config.yaml
n_layer: 12
n_kv_head: 1
head_dim: 32
vocab_size: 2048
parallel_block: false
init_std_o: 0.0142
init_std_up: 0.0693
init_out_by_depth: true
weight_decay: 0.13
lr_head: 0.0066
grad_clip: 1.0
warmup_steps: 361
schedule: "wsd"
decay_shape: "linear"
MLP neurons of a small language model. Each row is named by its layer, matrix (down: output weights) and neuron, and shows model dimensions 32-127. Each number is 128 + 32 x the weight over its row's rms, rounded and kept within 0 to 255. Numbers have three digits each. A neuron's up and down rows have the sign that makes its largest values positive.
A block is one neuron, or neurons of one layer that tend to fire together. After each block is what it responds to, as a language model described it from the Wikipedia text at the highest values.

L4.down77:135152172086122159164181145166142146132138142090134145118121127174085115162166096106108197131107146108156113111127159145077121098159094132072103101147058084124079148170055206138143101112132190131166077073148085115094115155129094161147180142046171197151087112119085147138064182172129143127
L4.down96:075120129115100152146155102135178134112146152138173191139160110192082096166147114152140105125122088078155165078147168125123159135177046159116126110170118148126085144082076051144100156157165133100166150187103161150141131124131118129116151083189123145113165129109138105116130154109140121142
L4.down213:131111153128103138151133116108178145173097122112099189101083160089096098124141066149104096171115128113077143155071163104095155088124139138122161206128126109106172135100071054120140147109188160080192171174122067143139183160136124151185152087093115117158164110158075122140155177097158185098
L4.down262:144127129157110170194142155118139117108137142085190071127185114124114097101075130107127097112134164110112138124141168173100083180144113138114147122110148139173123145086158137095115143126155115109038088170139120147158135129111094103163167084125111193172161124154136203188102152151073152116
L4.down402:098074081195151107113158105107157074115166053122135072159154176158055074128180091119157128118134115104118106164094183081085115177130138177152163108144126096111113105129106124149149167176159055118099116104152132147133102086142093115077108120148130212166137245117092147132146132080119150088
L4.down408:162093120082069114140070057137097122160116120139145155098102134081101128127128136156123099178131147120170123135086142162093167060079150128117123089159092072132134157077128140180130182117110143116133119128174092106157122137060102079111136094095106134139075114156177135183124145156113104084
L4.down502:136100128114148107131134112182103153118120087209128148102157144156113139121176097144161120181179071095095159115161158105144078108098183102123199066118151105174085117151067093139120162137142119083156155100125123129112108113124177152165155091150120149093095103136114113098116062117126160157
L4.down598:126109157174093065135099116102163103141139131134198152116114107081141118113170140109148112112157121171142092105110104162170144105139151128097140162092139123119125135119153133113126123103136129073178066173141129137089146093168140054115125122136120133132102071103144128129129129111174179212
Post-verb modifiers, word fragments

L2.down81:087164132198152170111153099166107178064110111117158120215174092068087136136178155085183085145151118161182110085104123113149128104074150160150138135131112083108095122160176131135099145109147179104128128140092104135122150097158161072176098151128148164127098163099151091130122163092089087094
L2.down265:071105196117116147125127177075130117151081133119152080187136133148152122069076125102135093117153058121162130140131135110139113144169166107114134091099132086104117142104098150147117099171120112103191119126059167050086061146088158103064121094180150137164135115094138163115087121065139178148
Mid-word subword pieces

L7.down52:159155130106118144152149104146089152092175162148073123131090143169156170141124215152190083122139087172135146178089092145112165137102119127143116102165140206128133113055080166155099156103171100144123088175125171111081144169088115160140105125163143125081098122088097104093127197081096149182
L7.down77:108077130139115100136120228146096131132120138098146177158092062110123175135149115164145133134108132124203132139103117161097193084147119175150112064116152162117128132105112165091123157151168159160128129138149081203082131195161161111178131082146065060108116144117116155123134139133107107146
L7.down185:136113119104074116186158124099091110084128188150109145096163147087153117111172141171110142177140173157130129155133065200077129121144190126170078142134184138170132142176165094134157088163114084087117134126117095156119145105183121145153110128156115082092132113130129135176180076117134060097
L7.down556:104113068123114170117176154152137125142108165111117102127103143134133148157110121116183131122121158119131130129111079187125114103097144148120128159156082132119140098136045208190131127188073102122053145138143100119107112131175145226160195138121129099189114161162125137150128153137157192175
Mid-word subword continuations

L2.down173:155174108166121139145121101130160129109140087110132092149187118140049149151192114115162127129144066115147167106101129108131137148160063140150151078179145106212066124122074146148141137089119126151115152143139123089120090153141094132077084114121163118098152117121130129142107132163096090122
L2.down306:142129155135121139110148116115166066082138104106140087154133093053128147189143086110154065130130164149131140138112133122123141128122138157166094068163084177131106150107111170117120084137155076154117153153181145063154154118157137045132154116071077123125088062174163173153116115118080157136
Wikipedia section-heading markers

L2.down95:182124122126143104157142167105160132132177065122139097140101129108129206113184121084072130136157131092142163153142168099111146141150157121159103095161136170178150072089110152153179167113157084124173091103177097145153148152158154100120134113118145093067177106085152103084116168092044161107
L2.down147:164103099167117109097123095160164115137111105115146147126148103091101134104082195084135134118145134118079097123126106136097163189164117090111104129101042113100103102062154133089112107082120068100105090130176125097135114159139167100136139156168056127178107054121098131139143135147140136066
Word after copula

L7.down6:138183154213107196070092145124159126187162152147085129115127120163091152124148054076120066125164144114120135053157175139154130165114106098090090135177085120159111136089119115149110128115137117115123169140138043077167109104136102102108127152107140129079213136088128127113117088082186150099
L7.down194:171117161123122131117155089130104093114112122087139136186150125141055105197128177145103131120114151086082156112151064125144155114157051169115157123169192088174136095135097133110140105185132056181141124145116132155158115133154161182095140102120135113105099122133160131077154066153153085129
L7.down505:071152120177106140055118085118111120151136104116158135107215111116148107153195107070099132109121130174123167148128136188164174166113146137130161131076123093148161085050169113107170132100162125143203108107132126104154122097184095139100091126117121141125197092129131183115071082087122104160
L7.down558:126127122154106156172190146101165074135065130129160083055142142145067086120138123055072042093130129157184106129143094100126155176140093125113098128113121141135134188105130091126139162126104096138127151181099070079074145103152100136100105131123139152126221131109075144080098083149108097154
Possessive determiners, mostly feminine

L7.down159:094101195131177127146154094174114057183113087101135134171110173154126126129110181175094094095121173093128134091189135078168167091141142172159135157093103177158068154145082166215153095181108181160122110118154124097100141192052134160136120080149154134157148109079142099133146094148163181132
L7.down165:146084146075198152127082203106173125166131030113135138105086085171184136114098179119151149111117115147134119090102137090110091086095075075122109124188118145120117117167124134077135097147116118163197095097143125074194200122066129138156137109091123132154115089089142115132103130184111167104
L7.down398:093092115120101120133157145141093059168090102067137145093152095163075110105129073088135099190087138130159175155137124142163145125133134100105088045106118153158111166148118161127097115143145139157119170154176112134057151195118121145124120111153093103110122026162118117114119176166057175132
L7.down500:133112137127100155124162167173132053159135103042144147084152135160150055134142159130129154117155142111085137110111138131157143106164098165148144110131130139172106147106079143144129095161168055182111138139163197105119177163161119142087099160135063115128138068117104150157120113154101087111
Subject/relative before verb

L2.down61:106134083123143155098105144118082093093152145119128136113147182110109130114149114114167095086121128159135117154115084123088158142133166132154087126151102190111104132102093102139128047125136115098085119115156099164071106101168158086125075092177095112122129140160133081118057165112115134115
L2.down88:149096121168130119098154170092149106109058151160140123111117111148102129165134146145130078075100114161150111159116092049116109113138123106162107150140142126158141105085120149105177118070161133111091150077153107105154146131139114078179105210101152090125127104195096120145096187138090147076
Mid-word second fragments

L4.down79:128145120195141099108103094168092132163150098099121103111149166106145129097171176160144118096170110097093106073130113099151098062042112087140089109106132209140135114156132189114118109148105190110117139206162124183127150121152114132118103122147099119169124066104176119132139138075122145189
L4.down175:146133152164102066133131090103097113117144063138128108141153110138106157104164095094065153150118124061067159112154152170134108143162094174182137194122158128107132124084104146140126094138111116075069134099169166132098137135187122127138137072110156167100154125091145136130125127164122141120
L4.down190:153125108105140164107096164136193187118104125087162087102152138110106122153190117097123065121159118185128115124101090140124113113170107135194153129118137132183135102164167105113134148174143149143156126159122146167150112162172145085134126161170164146087114130134063049091159113137141105162
L4.down225:098145095087131128093184097122164199107078140113146174158149120178137117104117089102089073145071098128142065136123125172087077108142176142131134142161088097126144152111142097091189106172102122149159058056138136161133109121140154124120089134175103110129157083109087128179141100162075141133
L4.down228:173172162099098119159074116098079067127148145122153132169132180112088086170145156115131071109105105136099151123093155119154141133129085172117125125114180115078139095083092084166101159106113068130090145076144159108147138136058126116115103182054165157096187172117077091145134114114132121094
L4.down297:126129100067137104121116101157118134121073137123124082180147102074163155096101090151123140116163161151086123149156087057116119134073157115139159120139162094111112085150080139078099113134116109087132160177085109150124138171177163160115135233141150149091113083114181127066144077069104134136
L4.down433:104131116122171146126097090199083151170124103088107086133181113126149094132105139182121158144147125096176145166113170119139156104155096092124108107142080140170103098083139136178045079154140130144138145173065118154155151109135132161139183153156108106118147163150132145048089086136087105170
L4.down531:193113037115157112144158108142098116149070129179074088115146147097083151124135110098150090085169147131120138092103120085097144100134108127132151098064147118119072109127150102090081073117146089097086161096165130134122190134148126132191046155105152074110142127133155093173121106089143117133
Mid-word completion pieces

L4.down42:088122098136138106128131071141091195107110126086160118128122179163105074100113117119131127156091124156199146137128139108170076132101158127123114146149164151077091111129062089138106113199092124110117072120133156104137144152134124122186079173137160106146161135095148112132170169104053133064
L4.down104:161077098135116123076143137033101114151139096146164143131179124113133150173136127136116175115182142041117159114108072098071143123126071129136186160144084073105096141138094133121166106106167158146111143144063168157129113150197113137083098093183134101137122119119172089079169138128191109147
L4.down344:060103128109121124110166198180110111141125151151112130155101107188124120113147160070149143121163169161159167114138113104092167101172129142141088136093105112144159166084141104151060053099079156136132141162125126122150113148125042155121106145132161166099103137096120125113141095114125163093
L4.down413:122110161123127178177142120096114130098117157119160120106077089126168104083120142124133143126148145072074091175095120176155120144130200188147095191151096174118182142047226133146110125126126123185140149175106113101157154130057094154076103103140164133166146161122122167148163096139088163074
L4.down444:150079121132086083131070129188104141119153176123137165123162131149119080101117146136115122093143137145169141164128115111097154135173157132097076144128125133118120070133096129078095112143136100056120113132068110070162147099175073100094160094088106172127054133116085132156150088108113101158
L4.down507:135070068154122113083220134146063154193108112117077114109141151118143088131156154117102133104111106143174147184131133112144131145149111159124133209102129172064144143119110124155098113169117139136113087185126139121168131101143150085120109138139175085149116140060210166071172132091123131099
L4.down519:171168131077127099125111154135174146157149142168090135103130101113121145139124074056146164102089093122125117128119106162166120157129161145153094160120116080078129184118148103102098204145105139149116070140116163149153156127149152104126135119161058120099147064093181151079129090125081167134
L4.down549:056117085156092102179164195076158138158089092100135144088099180128113085150177170152091152078093141140201168112148125155082145138133107120107168135170129062159127184138128086143121136141162125145142159171134116192136157112132106105077160121102103079114122130133076129117175128111160099158
Mid-word fragments

L4.down2:185095055104148063093149138145043061098098182137136156149105185081106140134130188118197094124159151154161195142128137136123132149127089067148140091097115099091120130069125181116137170120121173136053086113129109121143158130102098102156170104105156110083129122121162137210136111139129099124
L4.down28:137111118139089128113135098141198163137146105114109092160077125111158157079122182116149130099128133114132066135148146163151145148188178144089124133119105175160107144154166177144124098124115030165152135124130142161052084094092202069191114130152136183104160117118140160133052136128112121132
L4.down120:088126080181175148122150146124098114121172141144159087132108110154110132114162042132127131085128091132159114105019146101098167120115130162162144175164101133177079148174136172180138135156099091131135149101161131129138145167095095108092142135104184166104126164087140096096126113111116140091
L4.down270:089116116126142164158119172101094094133062132071186110149179113059174111105159116132135129170101138170092162145111125071101120156144139130114133180083140119150158070126170128146168116184097103132161159166163132102181113137196102162026093142099142118154168081122094060153126140131167151091
L4.down460:190176144119115058099083142157151068157136110144134159117127104103100101067170123137081075116120166163187144176088127077110189174093089143112063092158144088146116126117120160120121139136163126117151158169135105150154103164153050158120134114143129134135163062178062138178108157046128101113
L4.down499:167142177126133142152106100150131102123145222118127103125122146142088132103121127102189139121038112140129162174157140091101142100191100060121161103108117078116109144124129104156173130216118060074064198091157102152174076121142076085108170158122153103109094127180119103138123163094101068132
L4.down545:171173131134172157118145131160105093121153142156122108069209109137142104134161132144089104134162158178193135180045124059134149150150110123170111123125120111184118134100090145150103131161153080103073172107139113137146104142130103061093128121106147128069198065089143147135135191085119122148
L4.down604:211135164130131144146134129139072092139122189114183100151154143136123152100136157136194173124158148170172192147108130066137129163167101139168123145111117114159141101112109191134117175158107144056048124122154158154195099173137086138042091090124154129111135137102115089123139159144082134101
Section and structure markup

L7.down116:190108157185134165153132107091106163105127161100161113071117082136120148153068181103132116133165111136110117118108097140072143150175110105105114130127158094197145173168137130115092086127083189141079130084154075148141106181106156101150091122181127102118065126197120167097155098096119090125
L7.down381:134142137141127145121162136120098094154116174120141175112150055180121141139109123110132102156140091137128123088151132146223133144108100109093178103102139130103098132090083158200200103126128132097232063110131077136120194100137141156171162120082102118161109068171110143117084118143167071116
L7.down407:192127154128153127161158118132094055158120181133158115149137109156112113127068075125117078129160083114125125120178090134200161142165095142094109114074119141135108145116107192160164122136068145085163131138146093124143178090139138200133127105095152134130168076162120118093092058114135102139
L7.down420:174114158127103082149103075191127039159142171153114146121096106144100091158113139119091071126142126123126142158100141170202130174142115142104127114127165114154103113157148132209149116137122128152203133158139166134080152149139097183081131127126119172119146048165152134154111165055140107106
Blank line before section

L4.down51:202141082085072119099101108091191143152115149136185084093110130137093122146067112146148093175143075188118116121147113107139162163157164115161114136078174164156116063107134129116108111091149120120130134163161092106040155090221131093096115106131116160076116172140141115128112154118134145114
L4.down55:160082118095201140105152104079079148159096133027158119128179128160125123160120101169122075071065066099175119167117128135145160107147093149134142131114123144147161105128098081142145156122210157112149180189048195084147123104135129127109099180181143119118081131132127144148147161106115138109
L4.down171:163120154090125134096064093064108137098164146097141135142169148089111110143114141144123125108203098118085157125118139130150125130132178126137120166166112145134093117103108155118106121098160147151101069138117120196072089210121124122173136118092103143148171140200166120136061087177075145122
L4.down324:139131140129110130127153107094122115140119152116164204137138114134133155154122122174126092126123164079124187122145144141125103059165133111130139105159156073163143087085103106126136110157140145145146146176114179139152160165149161172097123122132126116121149092091153141115080157111150110162
L4.down390:184159100137100153104138107116136101129147187225122056197135110135102140176151163112118140156136139163115122099111111082136141111077139137114115127170112147161105171108109166141104142121154160120112118103099197120183178103152112091099157132068148128160118100190127206123164166053104166140
L4.down416:082121162157136118110141130133132058141065131145155147131173109109131159128105097170121102112183113121197071156115116138119116128117131153133169137115169044182130151113088151118146082137158123137117147127070107135170141115167095075114126129120101071143098104213100152171149180140056117106
L4.down436:133144119109168100157112101156093097117188100078112145185141063099168122104138146126125104176118188185137105092094158067123111062106085110066169158102088156142082184102124124103172128094143134102152165103137169182168101153128137119158137104159138083082147148135123140095179113113125074208
L4.down569:082097098134145104097073108130152098119129118147111173093142093115135075141164093115154141131153161096199137114144154096077097154112152110182101087201171122123169086123085103160112177088220085169076093135139167113088170130105095123154134101110113109167129109135145118121079145089081158079
Predictable word continuations

L2.down383:167132108101159091157092132171137207227096133148132080124116131173138129190131108173145186128150120138167149116152153089093067100104114106116149192097116120128091120092157117152069164185110201122106161124095139144090126174087139109110081092109185141077075125153112091119149120126166098106
L2.down458:162098077166121114135103153106149153161183096131138171068122120162097115094123082160054168126115173117153151082160104078081105136163131055130114127131144116123157093113172118117063173117174134124161131187128107142038074179122092140152164088123117118139112090121151140102099130104199136121
Letter-P word pieces

L2.down205:111106116140155120181118123183167053167084140166084160103105072117198111073164066115160111169146119142120111102100129137167145134120122015107130114156157115154088146109140199127096113138145104105169148071152112103125113100152149181165105196124111107129149090155117136142185140135130140155
L2.down410:077088136181121118135157067087094119118176131146087099100085193142192134079157141088066182159070149156100119095086146117118099108094140142126135123143155144120178144091047140207142140129085117126170070149149145117082113076087155168107185145091082099065108095125128131195129127084112126119
Word-final suffix pieces

L2.down3:140159104150125164095086116149092100210149108131093121155174187142075130124115117119175114117145127099061148165144177109144139091091185107177195142116099126126205147166124121103170076161137100112130141088120155137137101142146153114141117141134145130142175113099187051096139134160128126073
L2.down552:093116118158173164093126078118135148111173097145147087128146104038135162184180145152131102109121093101125094163132157082124150135089149086153160124145084185156183126129182137084153132155118123139072083090106092091146163192089160109164143134152161145097092169090143134128162132104100143149
Mid-word letter fragments

L7.down56:142113169135143087114102139128088143145160063178187171130164112164104141162136143175115122087107143160130191102079128109168209118141052137122109148110176105152061121091152111123128157140132138138204112095117099109169075133109111158096158130152166098097056156144176172121085107097117145130
L7.down239:115146075078169158104153188077130076119134122127152134106131169196147141136152074083157087145203093104151110101139120125112113114101110136123143131103108182169142154091096060137121099055149170144191142163118185128072178130123132156137110095128166132144141220144143141121135142114155133136
L7.down287:149056124144125100125075089155150141130126093091103138152109150153111129112039101093158088113116119174095142150109125158114165141149145109086093144159146122108105143139154132129163090098100139113061089123167108093130134156096162130131147083044118095126121094162117127153081152092131192154
L7.down472:169095119104127108097183155108116099156056102146197122099127161124090115087159099162132143093175145159145110096087093076127133140162089117137098159130176130122115137208095097119127112121160156082163137117111110126131119163113122098129126095091124133122094157150161167129126112161116106090
Before a role description

L2.down264:143135221155150166072082055098139102130150114160128127126138129140101164166063121142096136145178170185157126170122102092161121083167149107103102078112140076131086101173124138128080130121092091064168147105119122106159092091132097104138101112134158156169117119114121127063102119096167089130
L2.down485:131174077103110207178112147160112192111143126091104087115101096110104119109098157153128126136100144163086124124076093146148082131143052103124155116089161118083165162159077094114118121158164102088175123133174108093082111069152135163176172077119137163184119167179136090134091146148147075121
Mid-word stems and fragments

L7.down18:165080154152093086115132096035113097181114153132141169106101132213135177169093075124122124157108118143161116107105092112148143130132137140092150136086076087144145193112136169151136125157093097133225157132199063116149158103115115118143154115086135132115143091155121112168133125111173081116
L7.down107:109130162105139197164151132151077141166133153149161132146114201164105143158080159105103129087110123109123170135150082152173124120172110141158122130132080118133157164155130168125088100126165092135174079189149139130125179158089154139103104093130147107126171111107169147107142064161169079141
L7.down443:158122138146122126142123125131088092138142118123131148161144116187126114123129105122095102156138119136114146179130098114153141130163106146139119111088114121095129155128124162160135091121179072108255089188131103090102139096133175155113119130081121142135162080147158088138111104095181096134
L7.down585:146116186141111129135150159164119092154118164126132153121151120195145135157140116142132109164136103138123147115119087094165132127154120202134178166089098069112162181096114166140179106175144112131196067194146143141102163083139124145144108106126144152151182092158098142142132090091164093126
Section-heading closing marks

L7.down7:157099106126108099124106124100136088153102114095127100101152087137074078091145109148171100112084088094130156130166102086185157147156095094116123069157120092137123110065152123124167121117240164132111127117079140091151127123159073094110113119112123092056114162149103134030120078114139111085
L7.down251:132172123091125143137122132136141084137123139114117169128137102177119122076172060141124147101131106090119158098168097081159228133188141107113117115143128080125110087125117174194125129154136098176153098108151082098104153098182150113093116125115136140139177100111112183085141086056154085056
L7.down393:174084150085125136156153165161146127125133119154183087143139106177139121092141110102109146162160111106160169061174097101148131099131112075125125182171152112134134112097103164160107144199127132103051120222127150071119093101107201175175120154122123133142132164113147111147092095130188082124
L7.down411:140083167145119160225077157107118103093135103144115125133148141123080154132100062133089162149131115124126099110137128103163134092124104148119137126135112147093125100074119158122099163135176108092089169143122123161112146120124140159104065174121135091135082196140177089130149094126171109117
Adjective-completing suffixes

L4.down22:192051103174111107079168129089138120134149107135135126167171104157134109151092126137134141127084186211199175145101132113088092098102154152164082134139115118185122174152161150150141163142130068147068136145061166136148105091109106146075117071090132180082115207127124141120156158151154141157
L4.down178:164159118145200146097133051116032071127112127089103114120167177105167162133122122147127116155124084135154155153138201098116132099103127095122165143110143147135089142121149162110099109085110145148135104127152192100096079067096164121121087093147125149110121128123172140093179112090169149181
L4.down377:133149131073119144134183136150160147184125077072130162076142108125110099094131115118125113132193142100114134187081102196139037119126156076124121148147098159128120114141134156077104155077140120121126075154098112162086127149175118152098067169110168121079131130140176155185146150073101139104
L4.down388:086164168128101167136069131165175167158211102158066167097062109136104147152105130128119158110111140121212096085073126099064206208145098159152175092145135154117106119160093099119151102139169141166158156134135163126120127097084045072095107129184129135130129152149128189149122116119115132116
L4.down472:170085098126179137132144155065140141139071170152150113143156105094132093088091161068079144141206107048156189092108091136084130187110121091148151108114083140062125118149136096113072184113124109132135096136121138155096101142116160122129184179141147090141110131157173121099105113182181104166
L4.down517:160138109109078093176097116116139138143072173157110097159059070130155150156133139100094118156133106088097135078127144131088155092121102133148108136174089138123098105076098164093153124168075171150145132107087168167101110057114188113142091104043109103056117107151149080093151129135137186100
L4.down550:124130117128160164056122115144053090146120156127097084131136068093140172176051093102168133110157133142109146090111151118139156159113094130160162053113148097073142062135159153156098140128119160172138087125063039111153116149158169109082143150140107129123143115139141125070141084065127140138
L4.down620:095143155083185120116111151108160105069120163095176154127110101104147178137081121157145146145111112109155120127116127194076123134143132123143135162123081088092120077078124150114206135152109110209141116109095113170110105091195106108115107086106112027119114102077169104137104138117129107053
Mid-word fragments "ur"/"if"

L4.down49:154118109138161137125163180131134153089087097099118157125122115080109114084072113122081060191077122090074141105131154152052093163142075140136135106152132145132088154117125082113114120131083174147107125140108132148203147149100079074139153171117094076169220126055091116133118216150096163086
L4.down371:112143161154157163137120092133152091085126136112123124144104150147132106086164153150122149159137144081161164119142140127095102171127088143133149172086132128152137138087078158155135117195098137162135088093131136165106068141139160096115135065088118122137107192101141218115131108170133089141
L4.down423:183111125092112078186158104101187066134176121090104108118102135097109094130123169140091157175180153091086103075124098117079069126140106120138080122128113109105133144094147110176134189103170120102085159180167124170136109119093118154121087158062103067126167163101148185111146139158098125138
L4.down497:086106120096135122168153120078177145115197104153140174112151083131093049132171154132132154114116104111135073135129112151044084091107087127105133077189089092151121146106165148123136142148119155097157070140119081134163082109077151123139149090135082112159119110108059181125155109074126139115
L4.down542:112078059089041126174103140091113117111093148128125154182146068172158107095142122152148134169115146103125149147159119120139140113125138059088131110154135114116151115169159108092099153128061133140068182183143107143135127132092069156106135152122098117128156143129117121095146096111069105088
L4.down571:139114108094172131089100088152107108089180129165146145117136117114086110118160160122117159173153073153132080121126133139138134137131088122104080147107082125119190113103146076152115135146123122122141078152215135167159121201132098131096185093083080125148145113178131142180157153074083163153
L4.down590:143136089102139183138136045152141088078174179153147176100149090129074117116140121149190201172152138066124163094141115091089113150123090156166059146146165113114122083126094107132067097101113147108141135109126108099123136075153138151126149134147123128100125162141168213130133121149146197146
L4.down619:114143109076117107160150090168158153124173145134116115095119157109142196163158125131120183078126125140097127110109131121119111121058059114100134159146049136142163054062119192122132136150104131130167069102157092093164141133141160145142121068123168085130116066124088126069111135166132117131
op subword inside words

L7.down361:158116121112180145139153139133155091136166163126111107117156138135080142177105145130108118115079108100120221160154126095158098111203130106147104107127130120159076168145222138113159164139102104137127163140125137113131143197090139105156155096145117182164119096110163121119160136128101154142
L7.down380:120126138091123180146088114130122074091073113129142116115200071137050123179058128126116139199103156100160139128112089144157132137167071131171148162147164127123119144103091133173140113155079134097165120115102130163143163133138164170093112078100128108127116141139159144101090145147132104087
L7.down406:102122111102121176155109157158148143136153098093091143092141148217116072155146146161179146075096120152150118079120092111180079152151099117134163160163141109169121122173120134131115105145149063149221099167107139126164120200115077112089095136146142100095121115136154144090121167164131095106
L7.down571:180144106123157108143113093164138109095143153141132147113156091140108117111130168101106054100142173153137157172083131078151108122143143159107122098102153115105084117102133094120116113108148138098161147093163157102130092128138060170154122183175139123092107091154041135150107115104063121105
Wikipedia section-heading markers

L4.down30:086136102123057149115118132101136114122091188161088127075167147173114090154164070132115167158167154123086099172175107190107120142142178184145114080132082098119110175164070109127086114079110133153087111130133070073174174095154093124185136180106102147100168076152094110169193100121056111076
L4.down68:131163128142133131144127077174145151218124127152151101120123129085097165036149130118108102175136160119164077092129172123147133133114104100103122126120139153165083145137086120098129134131116091108103123103096163207179115148115112087106171084130173133112212186164142121110088071139112140110
L4.down147:096147139133116146073162138111162130141119083096164182075064109176130143142146132163104122133131165126126099068151149145081102109177141102156162144132138114190150155131143173151093096160096117109173089129141108112091149180148118102100087152139091125127137131149169128149100081093141110168
L4.down256:069067071137146159096080136090093191135134114148095128110141114145144130046084105121123095191127155119093169115153132135050151085162085088146134101146185105149141179161082114114120144096131131144178105138158136137126139145107136119134168104056126122101132130154104187161105160114124130117
L4.down343:115154137139087128137130109134103123150128105118169173072141135098131156131148091150129180084139148104158135069108183087136167088086165122192119120123143157112112137116065166173154148175138085166107094110144089176121130172102119103130107129171126111085092075153106158123135123136107123120
L4.down347:142123164118156130133129173097104114106165093207094108148126122138115145123122182115192138108129153124164143137135111147122099121141233149154142095101082127130087130136110177141103058122088094117119092021133131103160138099104103136076138176184105196156086055127134135110135123121152139118
L4.down425:077108115107117096105087148148107068138155136133121125151112132136129208147126124094161142137107075164079117100158157118142099100113081123106071102095158055104114173105092139166123122115079118221112045125136140075069114134152178151151135154190127121130105079134087140116170115090163101193
L4.down552:148146167101152158067107173119170092132174122105118135121106073153160059147142150163075181114129144121167151098112147161176121152103123128161105206137104112133129137135133176121145171143142123135227141162184130089051137081207081163080196172120135126141066114150138143116067135137131100097
Mid-word fragment pieces